From a checkpoint of a small transformer trained on Wikipedia: MLP 1344 SwiGLU, tied embeddings.
MLP neurons of a small language model. Each row is named by its layer, matrix (gate and up: input weights; down: output weights) and neuron, and shows model dimensions 240-431. Each number is 128 + 32 x the weight over its row's rms, rounded and kept within 0 to 255. Numbers have three digits each. A neuron's up and down rows have the sign that makes its largest values positive.
After each neuron's rows, "fires on" lists the tokens most often at its 100 highest values on Wikipedia text that the model never trained on; "fires after" lists the tokens most often just before its 100 highest values on Wikipedia text that the model never trained on.

L7.gate1315:138129162112087105139102113106156163112151095164145154086091114130130151132111091120136134069127175080079185129122129138159108100140116147132178130070100089111149032110092157179171119081155083088132090141133135112147077180092082142133167129125198145125107096151150078131131126065142119189117065117091072121139082088097154124077151144145088085146087119168146146108114119148145082124188127184130091145165157101111080122128108148088158093142077142100182168097099144093185130179097157202100139158125142178079070150100076126140073137170123155145150109157105175123137142129167178096
L7.up1315:147171099093127161078173115039141122111099049118139172103098134100163126060137174053105036119139130103184149160108123145131145152136138129089112122057114147086101138114157123194159113140185151113125131164171077090112119117111129121117150111072169126110111124122115148098185108142121086104150126100127127090111166138123109085142141084140138117114121087160186093174101105160158137118133121104084133171182073125074082173091146145125095128172127092123112088055092077154122114157169118150139116170122168089077129163129117131103156133170173141171101163113109121125088095129123165146
L7.down1315:097190105162104099120143156110160116119144078117139175157108143092157179065124061131123101086145154202120156098108139183100116087143192094141132108133121145131094101124135118046139081173127081124102142080122118160132096086127097157134131109049097170117146141074120138111156087127146081127164103120102115139145185132070140157116121198108110087101146142105140112164099112084139134141132096144118098164156114105128121104136143115121183125114173128190108141109125135117134135177167161055144160129125155156154105136113112161073074149141155100121083154140155106087162131085149131108
fires on: "|", "-", " |"
fires after: "\n", "irst"

L7.gate575:134174123128180163093108182139151158146109114112110110108100102148148162137154183066156102166108103095149130114114154114138102165152111127170126179127144121132146099097124098154151101146144098103170151090125136158121148110089151138143164115130122148200116095167130063154155139120125088137141124167128169165150127050103158088102153114094136126047138069075155117115147160130118173124146118131065139133132104061159138173168083192107086133145159153117118140183156106117128139080160130122161151165105140175146140147105170157116082105112176113120145089137167075157155138117166103110
L7.up575:091167144093125105123097122121176091195108116098165104120179129114175088149130087135165112125070100149104073161113138099084151168079162164056130149164159115117078158126133114162056078122037097121129149151073158142098139208100136123184175136145119086126102113155122109118075195176140158110124133138126163149104190137119127131139060058135126135114111126061153118105135118138080153097116168126100169117141125129165148153095134173093120096159180128158084117114117102153125152124098110122144110180115147133103146147116154144132130170163100150058115093137041117174122115168085139098
L7.down575:098132125149102116119130131159136089124160126127109151106096130097181127176166096231091173138127177102104127120110091133127114112094114165188120171117172084120138147143159146120186076126136152085158102135180136132139180146038105114146139121087129154100117153096181132121190129100182145134127150131126102170093189078162181115122159090149115097186131060124104131129185135098159128121173144059122187106148075119157127116149134122145091157158139099094174126151144107155102123118088143108130136131102129174116106186158155126192186135136130099143124099159093138138147122084119159125
fires on: "|", " I", "\n", "-"
fires after: "\n"

L7.gate1307:080147149135122158151189171133084126090115084163175076095106136117131134133106118060144118130131125107138158130201136065141140097092176140123075065098189143147157143139147136145144073144119168146115121112072044188135238221125161164109113103135137166131170159134151138143128134144147117193134123107153147143126149129127109104141144183095133130153108180167196126093130129172138108102103119200095114162175100172153202168086181155112097092126087171108121172127088117119135087125136137117049137196062117103127138107146117132094159159138142109127095152157175092101146153126117172161
L7.up1307:119152101111157120169119127136161124098133144186192101141119089108104113197149137108121167180094075116143117186048143131116128094116139093133115125094126128148133112144170138134108120183127176117164120135143136171117151143200100132116123192130143146136161159135169080155109133184089166134143124115123093121179157078123194097156173083129177155160140126183148174149154099131162165156155124122148136083120103180131144093165122083115087138200174117105054112086158152092134116140128132178131108161141094132078128066114137156107162148147142117191143124104082069144118134090140122113
L7.down1307:064189151101134165142156141079116151112144086084112135132160134094146177078141123098114148128075093138100136145072147121163098150096107179102192076135152158217150148086148143105127151109123095126153128167119141176136099157216085130086157177126133122114183072187185160113166126242096145133135123125156137174158103181197121103094127159151097155160146125140116128120093131099135174156135178129122145070138053112142180174177141080108098129061100120067095165114115148077144115158151135151100095131126151154188050100102217134161165155109179124124130140086095092154121127098147056147
fires on: "\n", "est"
fires after: "\n", " an"

L7.gate556:116135136102151125099142096163145175182154128146121173109162153152137180109120115164093113173117125102122147108154106092081095088138201095120148137105167143165144129138140105106162079111169155144136135115072173137137126187188138093088126094070169135091127165174097076174125130088133201142145111176169126168165079115085166122198118109110112178141135130119177103141133142125136088128133114155117127087080014122158076119088111155122148168164136098122083180131151093129130153100050139129149091115054123132079121150134110151105154115174080087122156148160172122171130123096115069146
L7.up556:131116159093138131089184099185089150145154146106113102093147097134143174110137075116141111116110153103194064153098101066093137110169161156120120139105110146091157115180159104065152095118162159132116104100123163123055113126145190091106089150134142044096121116153081096138093152148102163097095137096121133118159101105092156126171102134134124126135102114153173135185089185103149104164162100185125131085124108114169073162168153130110131171122163102120102149078159136116121205148106187134156134103135125148080146166137066162106159157139093099135156152110178171102127151122084060159
L7.down556:163079091045170165102094189156118112128171095142058165097165023089093149139134111074074102134193117115096084112093091100121108110136120144131149152139133124128131110175137156121199105104178155136165152156183166146143166117142101144166134150128108089107065148134142167112081095117080141149128127139120171112116089144111132127123114112155160086120096191145087157103102139151164081146147127168127138132159094172122123183113134106126147155116124127104104154139135116082117155156097108089122134110094148094120087099143099185158169103153126119079091080066176152130094111110155137126
fires on: " first", " most", " second", " best-selling", " only"
fires after: " the", " his", " their", "'s", " |"

L2.gate40:085171159096103123160105134134161160101155134117155079180127096113133116128155119091169144165200106109093109137133159131143105112157107113149096119086166163067151098144105207092089122184126181113193143117130129079156106111171124094133162100130111134109127108151081135152157127152118081144113134152128134126116102177095105130113079108132123065150097107143081149077056119088132178085189124157102106137108103084094143087095148109093190111108136153149137133131136116156086107139095132202110145164142153160105125159137111184128176123147119145127092092136087150117114188120084058155
L2.up40:080157139132107223081132130135103103154173148128156135119155129142135151154117161122227113140175097087143126149064151122194096146106133065159132085107141131127178113158078178123167140121158164114148103172118122093142115149128157142052166090132086158167180077147117124185145156149118087154086153090154078146131111130137174136147151156152135050147107068134112126102152054124121121080201118077126091082075108112136191110114104183190115160178147122099145149113174122071167169147054080140100101110087079131154112103148155155108150159143148078118115099166155131113117152127162058154
L2.down40:095192071117114194066136168146068128168147126125125093160153169099096143115101046237150093088132153150143114112105134123110174177129112116170118108131128044120087165119105107135112155086138127097175125160134168116130139134141071147134133139124109121126127130133110098130188116172147115111109125148116115083133082138080179107126117068086204129116146126126115096129127154127147143083101134126119114082163053141108116157108097148103119148095091162106154093082094107114171128083127091120125119079086152153163141151118120139109151148142133103100164116108148145102163100095150076126
fires on: " first", " one", " second", " third", " only", " it"
fires after: " the", " is", "\n", " became"

L6.gate1057:163108195106181149187136142166112109136101120126163151151119147135112080138116134193225171158106115150088162088192113145051173182088154125126116132137101116141164135157109097141153154127116123126152224124143146124093137114148139104118145157183117158141120145142184154153148103093097132122045164174194125100083191169141091163092100118116116139156145153143082155132143139082160091113108113134112155083147189093116095083083145136151165116146109137064150099125089199184235144144144117106111094147152084117094172113133136124140132110045115107135124170125136180143101077105116148099
L6.up1057:112168156117142146187081119115107116107097101050086112121134146136183110145121137107126136167130154070170116065114144087113114102224115142139149092187089139138203131113124181186088131149127115109148099205133122053142104100157107148123129112130195132181094091140102073175165100056105119095106109173131159080117085101175138140124115133129089145118123141152156090051131105116070151126147130132162149124181103132098071152161122139162206140071108183102207112107140122184103079065134126187137161180116081154124117111137179108192138085147165123119126169160124115176155142061161084149
L6.down1057:145097086174112143122103222126131125102149145148119133131133134113099100157181146173135108120088126148156113200147072110111107114169117151124148136125138118093124135165077152095090163122063080143159137096167113187170132114127072090084190135179120143106113049105136124093156069138125082053100144121116143131109145197156114077125149125139112098146124120109092151122092187111178089109158082105129143159142125122150080139157085104093093125156110165120107146139109146169084127184112120199177082075089165146223160087126133134113105112086110139096065102153130109149086176153094114105
fires on: "\n", " of"
fires after: "==", " ==", "\n", " career==", "==Career=="

L2.gate1114:047175090082241200156104109150130172141159134118123145106150169120112162131129080137158164157092105098059078143087100147187122168125204117090100145124137145079101145145116198176129126096114151132149154121140158102135087148150110097137181092196127167126110124174073197114131112115089093130114116111101107126125115121119105143117114169118096116164122070116153116074161127141120114125054150117124207117160115168145171104168119050062187117166112117143164143094103118102110124066075139125113198178077183128130145090105144075108161136122152098144130133135104123176089142143115098153
L2.up1114:114126124132138124078130081161061065163163127119121144120139141141094164109163143110169198160145109117080156130099084141122144188136175159120142135099115112135172126179122128107113127137152167066151172155180158081131139103145137112154076137185084127088133064178095142082094150153113120142114146137160099113115122059098140143132094146122164097134159157132170132101088153116143129113171076154029246097109130187079110112186154105093106096111120183095160152115176123075155113110109103141118153162122167177113118094104091091103089115146119169164119107126192124131136101105076091112
L2.down1114:107154122140093078133146141172156097117136140156125082176173112209097136126090090165173149174093146157223148209084140100100153140180098105135112144164091096167112177080103111106115137167089126083167168140182152146125150135093165098119108134131075077145138100130138144140133115148083137143111139168068049110102131109079135110106152162055149117100174127117192113181122147118175143190201164077112178186117109093119156115163152176080099122082089173096141117139098128109088130146139162144129099101145119241160144195106134146128126101115089122147121126117111108109163100132139132111
fires on: " only", " first", " last", " best", " third"
fires after: " the", " their", "'s", "The", " his", " The"

L7.gate654:073104138133150161138168140121104135104145074124182111160143141138175153169137108168173161097133071176093144140117098182129138150133143137115129119151086110131188078161116109119123141183146137102148142134134091151184093114187074086210133136119132164160104153128120189104115140088173116141167080141109126112125090128111125152094117150152091097189171147081103014132144146139131089147162110117156166136172153101194130168142129175067094046107104206121105185162113087111121141103132132113117129100118102042136083175212108112112153145076140107104117124123177178130087087077107173122
L7.up654:121129108171125105083122118163193094134153091162167079161141103109131167180110137145113123088094174215101159097111107107161094127137091154128169132105164144208100145120137106128165176074102114106171144103126065153109101079136139129091128053056163146172167095106119116116188163175080126117174134108143116153097106093151165099067189124110135106127139107120140159138174146175118105144122144129094134135155179097138136160096161154219205098105161194098106175140097132100128150111153126120112137147146176143089134123152143127110148083131099103151186082212132202129092191154116183109
L7.down654:110156151139164141136117108168140122106142121116179132145170147085091173135129161194151145127123144171112138172077104103122220190090063129171109189149135145073067168151096160096049169124113132187098137126168167139108117114054149109102124124144132091139172114138163113114153132067077162104109083085135143119119142164093170132115125139128162149144133112152134149186252108171176069175169143119136129148131093065128086109070131137131136122143122153110129092174116163075140107164075121197049156112045155180145171122119177143132156107093122106170135170163156127121109162123090100151
fires on: " first", " following", " each", " only"
fires after: " the", " his", " of", " in", " for", " their"

L6.gate574:080120072081152138106171193105085079102146209126107149153121098109179142156050119101072179104096094111105105139142062164134128165095136096118081106145118170083191100113136168154137172155145163121105127118139130150066102128132156147122075124108153141127142182129105092085180143148176138132112181136139138076139092109137142096072165046083117130124127221106126138111117105122140091075189149150133116128142126069097108061067096109088104152154138127116186137115136142095095067131095121145165133174076079149118160168145106177118121150124121128105120081083132221117110198067125132138
L6.up574:159127151174095158072167088092130155138135141135160103137118143123113118120064138118091140128088151168128131076125079122052139107184162120067150092091148169090146115113134208090187151184101132132092111121130131126153139123140162133173109133159157111092135127091188164106150145182159162138147145119067062102085147075181162079069182070105109146150119148121135097160104142155143083109172170137157149140139100062176139119110109123150083150172148060136151105098065103066151147204155147155156159155121137116091072153136139122134160131169147114068140100163131200087163099163129129112
L6.down574:094138124154149149124113127107093163109126101189120167150135136118131147164116089106087120188119082174185184108120115145112138143155140089118125141084172133072110131121154129188146158121114107174121144151144154142149172113129096144146148106121091113119130133092106128099176170080127074126045088166128131109163126127128116125112047171122124097156158100146142153167157086072081126114103158127103095142113134110175120137141153122099209130180132167140149144136129150119147098114203171142101143170097086145097122149115132151164124073106095123130135134083077096106084154134099103127
fires on: "-", " -", " —", "====", " helping", " help"
fires after: "\n", "\n ", " |"

L7.gate834:100103151132151150189069126118176121123175134139158122129121084105084119115231166103159208145140124138137126125171144147145126052102190094152103140078179170113105123043173068125065072142115064149144100109109135227111104175127157118172117153133089121134081129097173124152148104118158133111061124073120113144164094114062106125152145114147127160184086201151128174129149132106150134097144130117143102148167128152196178088142123166090109120151158158098156126181130086142155153129134127197178132147109117175174143119096105122127136136138106160127073153127104144096176089142151101192
L7.up834:111176099167168189136153147104161132112133159115174139132083156121113152139128140088152108141138167131073097044109161114160146135125114105114116111123097170115107186182133091074070131070120116129118143203109108168123099119117150101134148055133152151133157132147095105135089133107156124156136111182075127158154174155154146090123129103086123090087128129117101128101103062092193166159132170186083149060187090136117097155128142124170181154081095130084111136120096138088111149082170113132076141102128184108122066085105107053090130162180104123179178165151163169167123127056122106085
L7.down834:109107148105109139149136157127136125098127103123214144178097102104155106090130149095141110185174134219140136107107209098142071118118103043110103104138143183170170075139110197142110096102093114124182124166126100171084133130148084153131145131161147143091114082096153134148130140154130174145060152143113148137112142105170117104106137132170138161187132135127147140175173184084157112119153119165155122045146137106166127120113112142057099146116135140086132086116090185112102160182099123143086115085137113175147178109156153130139199113115114110119120165133138098163187153162140120163
fires on: "\n", " under", " an"
fires after: "\n", " is"

L6.gate744:128122150114168154116102164142128149162111163149173182079178076162110100106160113144135169126106150130138100118078118118106068180081107134126167113124153103105200059167078156089159136090115134106112157074119136061077090092138058154118098126085113075155121133137122168122158126087148155132065174111176124152162168107190143159087115099113152129094110112108154167180142169093150099108115093149120077106141122185117137077118064135159139063066123127088102126086129088110128150070162079085133150079120133113084148138127118145105135120078136109134080125098100148117200059232173162091
L6.up744:085102135137122135115080161147164118131179139092168129118122082104122119095140063121104121121092140196184123130101067112083147134117136115137108163131135159147151073130100145149074143135098150185113093090082158134104133124145122112103094065148109197087093121109100096146105106146161118137091071058188163120085112115131152115148094149103171144123134107114200130131141152132109123116123094132175128075086119141091077145101117147157121150069170069133118085027109151043126128162103075161123154103119168129160119150146139126141119094067192093114047132132080136114131101116149098118
L6.down744:093059140067121129102149131106144126113150107175109158118136057161156155156171144150113131137083087067111119139185157115124130148108120172098139154064157140154171139127060135147174104149163152117132128112077151128123184126155134044150109101150183181119118129131113182165177134152183208111104129154118146100106178114170121153050134117064134131081155155163143069134115129121160168133157098121119119148134130137106136114170160129167174118091111128099169088164137144113109118151109135105101116122161119108076131129133137173109140089169153034170131122086129109159116076142110117095
fires on: " 7", " 7.", " Ol"
fires after: " |", "|"

L6.gate242:094130116097154138150133121187129148176080176190116163106104124157119107196106158171165126165121187147144164109176094073128160169154111098055115122190173107082134097099139135141127195116095161162138112151130106125160165190167133171189149169130114131130107072148108140146161078157105148051167091093113081128105139085140139189131182170171100163081167093168112132186101139134110106148135186123098114103145156136113148161163159114149091168159109133018128172152113081133163108142103138133149146141128122223122133149105149121124074142115138078124165068090162175111138117069194123158
L6.up242:074149187185115105120171135163074116106111147137082114133145131146126125112133131128145146113157117166105158073097140076090138142195133119145133066171137134097175146135132106119154129146149074144142149140143145114084136086103133130109164122097131141125172062077080121132145184147155093133064172092056120158096105117106080159144100168123126142105152093082148119111082181155046129054153145102145094069135138095099085110149199116159101119119150108088158194126092139104136112142158161164108103095136125151136146127157105109144082089081178127108129110085104210079114187151126116126
L6.down242:162093118096152111127152134135166146072175139079128117098091113138129230148167173182160141122125129060146190139091147129138096125100078164115083154074118131138145110078119153135126146083121126114095076100149089109143136097124101125112150120122183099112174069127116110170148106095167139090128123127172102171071145132170178125144140091134147149131069125144103122074185157119096074176180146093148118067108156151080154150147113135078129148142117119145139132133147085128099136130093120121156108112148171126090179159129115149165165134085223128130104185106105079123105137085093156181
fires on: "|", "\n"
fires after: "\n", " |"

L6.gate521:181154149123173098153164083141135166116127172148167174113172145136126142152099135063157115122139119118162105106172097059125157207117099117104133142128179149115126067116129115073130124092171159175121105125105040171192131173120092175174129160147123119107136180094162067110113090139096140137092163095083116142135187124120156166110132124149090147112134125064131131139114088088140144147073133152120111154157131090134129055115109127106109178126124159188123147125090155133152081150142107139121164155170128105124142162150124129146153180111118145118093135137134091152144162094128167182
L6.up521:083153155153134130114088105152167188116111134121183147103169139134089075200139162090142081117097091068181119107122066155116163153126121154101111172124147216155123131156108091163066141086115115147076190141097102164099125118102110099150067089149211109131130114128153134109137109152175117103100208130145146107094180085141095159098156097123149132157108134106125114169109111152149147174140110175126138138141143136165088145127099062105144171083135108111116139102157120082154120128144065155137112099093179059096080142065080149203142123101145143146117111152068139172137124094096142122
L6.down521:101152119117142140107181108124107081096078095106176158091110108148147084162161149150160166169097123140114153114163135060098115106108107141088132072103116123176146166112142138096095121197073124117195116204133139161121134148118086113113109138096089205093090072153155171151136143074165145122178159128189154088126082181167111140136128166133123118146169124118168085111122137170111091134127133124125148136154092136153128142112188088120092126119138105135150078133081103162156085100111123116158119130108133095180109148120069169151078151117164171119098177115118165084121106152138155128
fires on: "\n", "=="
fires after: "\n"

L6.gate1192:107133144153123080105210172127130153128183147064146091101193129178141140076117146142128133085092104137211145120174150133106084150164115110137087137111075082163157183105206088090104161166139141106099099080139113138141118113132156130178121129189125090116137165107106147110106131129148190104114185169103129099151142096119123144121083176111113090127085196141171161153130161198108120076123096158152127125178147139095109167144108176157091162163145133131143096084103097141185083150155114022105148155112140158115117116138173157093123164084114177130143089094155115175187177127068090119
L6.up1192:086114161145070140117088113133118070135077086133108121129121145151154090097108144129151136095110130139115094071152129072153139136178130127099159100187144146176147076107103114128142132191089159142185106157137070167105120136115097215119124125100102065109118101098142106088102088165122208119106162138101164150151144146133133099128122113115077149141162160175124118134131039139165107142157112146094144146120098125138094128149059099109184130082191119115123119092160126100164124148107077147095153151119129095157114095087160145097168109116122116093164145159140145116186166143131050133
L6.down1192:184140201091160137064168100076093130142156148107124140161144145110107128135113141131140161154073135108113141129152140113103149156162061164128158077121092105146111141078098180117145117137145161098156136150110173148128084134130088194121181101165149177173145121099146127136122115181135149186224138010117117125090156126098129099125083110142107129147164125120161143092116188124133118154153130106130073165078101119178160110150145085165158110095105104153159156156097136103100082185142155146157067157136146063139114178105084163124135118099177128119092132086093168145154166209080087097
fires on: "\n", " is", " was"
fires after: "\n", " and"

L7.gate898:197125104146128107111175149132125134118158037111133114152116102103204198132171113120159140131136164089104162155131134087122120154095140148161061148147090088123085096141112120088119183083156134109106172026159152139146091114151123127119125123108089179179170110088141096126129133143107131085118144142145156077086177091106084127086085143126212163159177124128147161160144140159109129111118165139156173153129086123131119173130177106121127147146188116189120117155142114106072094087109151137153146137169098117109091090128115135124112109198145127164142050130154089130101058111153113120
L7.up898:155175084079110121090106147120150140168146113083128082174140202132114148139184109133121142126158081088143066125123134081160114099090088099143135082180119081146177115100107088114160138156114105088164179119076095106135086146188141115117143154127179148205197085048120079114131189129094119158131100081126165126119138053141138108115171134065159136118157135099139160157110147132187097080171133128146118087147105148129161166110155118172137183128183145123102132079140123137120088113140077152130122160126112157134157136162135158110115185143113161138140059156158170114065121160112111154
L7.down898:104117132170139114068147140091096097124122135133046111157099100135115149131210097139154117154124164154136168094047105100163164149136175127114110113105129113198157137127204063116142105065141124073123124179171125128152133115130095115184106078117135078130137182116153076121107137122126078172112182120141105152113131102111136108094166123079131059088136144095111133195071115123123124097124138155160073178124162094134165097150148126172206099148114087110151124088089116139222085141139160104126111099144063131134126158094099144133109119145084153128036142071119145123213019139157074099
fires on: "\n", " a", " first", " of"
fires after: "\n", " is", " a"

L4.gate810:169091133113112108106169107078111158183122114138075119115094144095096116135119141155125138157133154126126128151097108153137156130120101163059144121168149107161123101146131111178150088175163065151121114077168094104132147075125165134208092062109113167125096143124116133163103120084145111113151117080146064108165125054111114171130120050053120124166085141130111117136141145125133128101163145117115120122113109157163110133127123207115108128062094170131133122146106097109130118148126116164114056097117153140155056187102156119084124163104167157153103207105164120085106131139144131112
L4.up810:139159112110166101108111121102096092142165158145169121060131125078127129114101090108109082173102129127093105121120123170111115057094150180121150086198131143161074088079144104176113060136075079109085087150088154053120123075161122122088142149146110136135079097149077088153042121087107164093116138084137150138210114052195147107123123138157121111126151091094148113133102152078166165162118150143133124124095178151108118100158101144125158166044150194096098184151096147107101077098124099130113087140178146127119112087124193121123109079149071128121119123137072131082105094172150148112
L4.down810:136127115072100148122127088104105165128150131101075210140110144150136157097104140118157127130141149115110063091088118140109119164109121166069158149119125158117149076074189143165172123152138139177104116120131107084152110103173138116150179120122145119147133140137087141195114128089183123093089098133129126141083099064125112076101087098179126141180137117161145177141060153166111064159145160090150123066131123139110117167073122172098073124099125084140144147110151119111134090134125158128179086122173093099098155104129042147105141148083146166095112096125117114155118114124136124170
fires on: "|", " and", "g", " track", " opponent"
fires after: "\n", " the", "\\", " |", " present,"

L4.gate318:118158137187163151143105113145128143174034114095106119140120162163127130167118155152138159133100091166141141140152136107196085177172166114142154126135150151146178067102153149093104094103081135209133113135142162103157129175150092189158100108171069132078099155108139180110113125176173111175177135147133144157076095137156117143144135118108102072076112119146178127131110103115145145153128100083125120049091152131147087124144100152154111148135163152127098161159092118134171127138127103138132096168115135144114121089094098181203131101091142145089105073081067155173125132144210136096
L4.up318:104196151070103083161226127148098168172119112102126157089148203126123124172078146073137102157065144115108138178105107120131157127164119132154098161093143113156148076165113145068090104091151155097116147138156104110136200118074117152162125136098157090130117103111129149120159110140131096101191188150135128126073149139082143110098077082076168128145153132109117111198080147136144114104118137206115124116157152113078158130087087110130131148133130078090157138079127139130142151127189148090129141081146166084058166141168134108135140177112128135040115142140106201122166141102148207102
L4.down318:142130136163108123104181137069126103131114113122156178144138062097158070150113090151098127104101132140215138152126155079128145100124162112080050080170095121145157167119121133137091130124135147069115119158115116196138105121089052107104154148098138158100106080188145073157106139158134101142110198144151149192150148198121122109078106153159139111132126157157159113115092125158141091106141145063123154112168172118089195092103090108148005131147159103141107136075080145145139088129113141126073092071116148105137144205109158150165132093092186182145112190157169131148165090126102173135
fires on: "\n", " that"
fires after: "\n"

L6.gate118:146138125067155136154096107055132130117155182118135113070174116125139086156120164137116206184087132176116171128127113191180112146118120100120094131109102159117146106051156091085126065160177105102156167151134149210171129153085172114140112149158155104153133078063056074125123070124155139114138057124141204133065134176132130190164128138184085061104109109084102166111072145085095179131177147073091154159171142110144107112108197113106075123165135112159153102164154187140152168120154093121080122101136152195142100132023082128124139122136162172139125126177114127114148165186168088163
L6.up118:174113085119124136184144174153127148233121107088098117106077143119108151167155126113154150077119144126056117151127182090145090134160119122141135113137143102104099128113111065115090124150142099133118148113082148182102065141124185137138154178123139115184135130123095092140199184128140144103116134157130149172124130100093088141082144104146131085128064115119206128102084092142097139060190147118102101120092175103128128102151107157203117180131178179144123098115148114109169145128102116146123117090131163179116129059113131132148169135118169132136099174072084179142137098099095190159
L6.down118:153209116149117131159155155123170118123144090101117124129163156154139101110090130092123068120084143153151133139145146102096124120128126148099104080105158120063133163107096123097107135108167111153138115144082095168122117117050089047171122138097162104181147093137070087139145120152106144165155107143152157158092118156139105103166134137157169130130127126151097109099142159080123155099096135153090157143150137141123087072073162161133107073129127180137119099167128103107097167160163138119137070115157120108076157129082145108081169147200080165144132142151125136067168098133172081126
fires on: " |", "\n", " ft", " /", " 0;"
fires after: "\n", ";", " 1", " 2", " Source", " 0"

L4.gate617:149159077164129098181055086110147088103146114148174169080122172139089135102125123150125179134087112104109152124155135171082151139099111163129123115162159088104145063083149123162162112148172151075158172116165057097104117122183160100088142152144138105090100061133118103175119167141132064135096115115145138138105122143146148061132087149075147133158095140099121089190137151158152097119151140136107151088163107080145159137074123170106119090176128149117156171140172128135217109103067087197097132090219085148118121139088127157109106136149167154089101172060162099095105156087127098127
L4.up617:122139131087086071082187124117106126072133131085117118103157107145124136161147118092149104126133159135167113164066100155108155137099106123089070086160130086097101153135097166142144124093116113174131138125190133149092094075184068109133195127142136142156052123082152133108099173093147141106171097158069120132144073085088156099107083149116195187151164151136175141117103134142122147158076151080070132152167191083125077150095115116121110079114093190102149119129147137145106089148095144043146200137101148142188143167103104042116138138097112106182208125143121114144153135119146128101
L4.down617:099115140143158156134158145201152180148127133111115096177140140167079107114116069159099138129163156182146124090160152153115125119165154110140128111123056165113146149128161137101136128177141196132110135128085160091122118108101117158145086184076125152136121150120183076111135162080167149129139168075161074150194088125137119135137097158131113122119104098168121136118090129091100109082052152179177093171186105122088130083153133125140173096146104069105088149064047124123163123140117152115127177144129134100171150178101141074101121091154112174083210156077122121146093107099118136165
fires on: "-", "|", " and", " to", " -", " |"
fires after: "\n", " 0"

L6.gate697:096177216111095119142133179120043096129102084157096142150111126144130115161134159118092085080070190144161141104120108047102174182090127098140107101102109195091133156112142177125127166071171109156083206115155121183127151186168101109164111111146098121158136089166127149154116169178141114111106132122160150157092130125124157138110074094150141149061132150139119128158177113111144114150120108101144129047095167154130084146146105142108104084179078180115153115104144109091146125135167175119149161169101155142098147116128156081088144087134127125149103129118144104126076095110147080156
L6.up697:159104082151140157125122182133086127171096123128126152091108092133113133059113140081108102106087157083134119136172142114077104109134139164140091112113137116084152083162123134139108129142112129153092074132079122166133069121134121082157133097138142192143137063126170165133184114133108091094150171088192115151119142151174064155148066114130133075158163112095105172108103174202151134075213089095193100105119103137098095093136202134117066112075098139138143117072125159152156143131082160091167191173100121133172100085084116146137140150169120158180120165141173099147084152119142075173
L6.down697:157089082124164183178132069205148135122099160124154141144049116095112131131194140150152133112097196078138143070099041138088146200106173041168080168177106116136179148121185103130144159099162131088133153119107087215146102167104131108108107143131121139157098083130201128105132087145104121092175138171138155115051132149104105150088134138105158152108117086127129080140119105160110078140144052137142121119119120120141129161166103175114128130156086131153149122163180180091105166178145138126097100185155166148091125147114135061140138141194109149139175190141098116098096101147096146146
fires on: "\n"
fires after: "==", "\n", " ==", "==History==", "==Background=="

L7.gate137:098156104062149166133121153140163168148092121106161140144136112076130155149104120108149162138081160158156128148106091084142140124189138174192177158146091098145170156131108175066160080113207162180129107139144136142098167152116115141108151143122131146064121118136047143134116094161095155133165154127152163102120051109115161170076179156074203118119106148164136122133115119063127127130154128149207112140050080141122136061153091136119139101182169113122121192130151139165070122124113102092182112171095187166037140179214161146117124114153121134122148119098162145135114118108125160131
L7.up137:123198244137146116124126118114069106093100081170113073134125166134136069172177094183119105097133189187144123144140136159096098146062146094102094115133131116125122101152142152163115102164116149130104213128132115227090114123063125107148110115136156118110136147136153137082118132122187121155101046118143118142135102129131140141145091079114142147150194153149114099117122112103120080130071171101127183148191099141132077065125152141173134163089130141135108175144089165068137129127164094055172130195157127093096153167131122160160155103133160088101103113113084112127166156156151116186
L7.down137:129102132126136171118128119158148125097087087122150118147115080114125162131094148193147118154154132160138091136076112096201095139124097138132069079106154136180096140092156154119150134069160185114157142140105097152117144123113122122127170170147132098083123105112122109082158099064115134122137132064107087166114074063137114077230079096072098082094122148078125142167127202132126141150132100120066177119128137086104171204192143137103119090121108131036078132114112124161114112139153123151107107132071168077131156156126170089132100108102081112156139188135174088130183117075178135118
fires on: " first", " one", " third", " only", " second", " First"
fires after: " the", " his", " The", " and"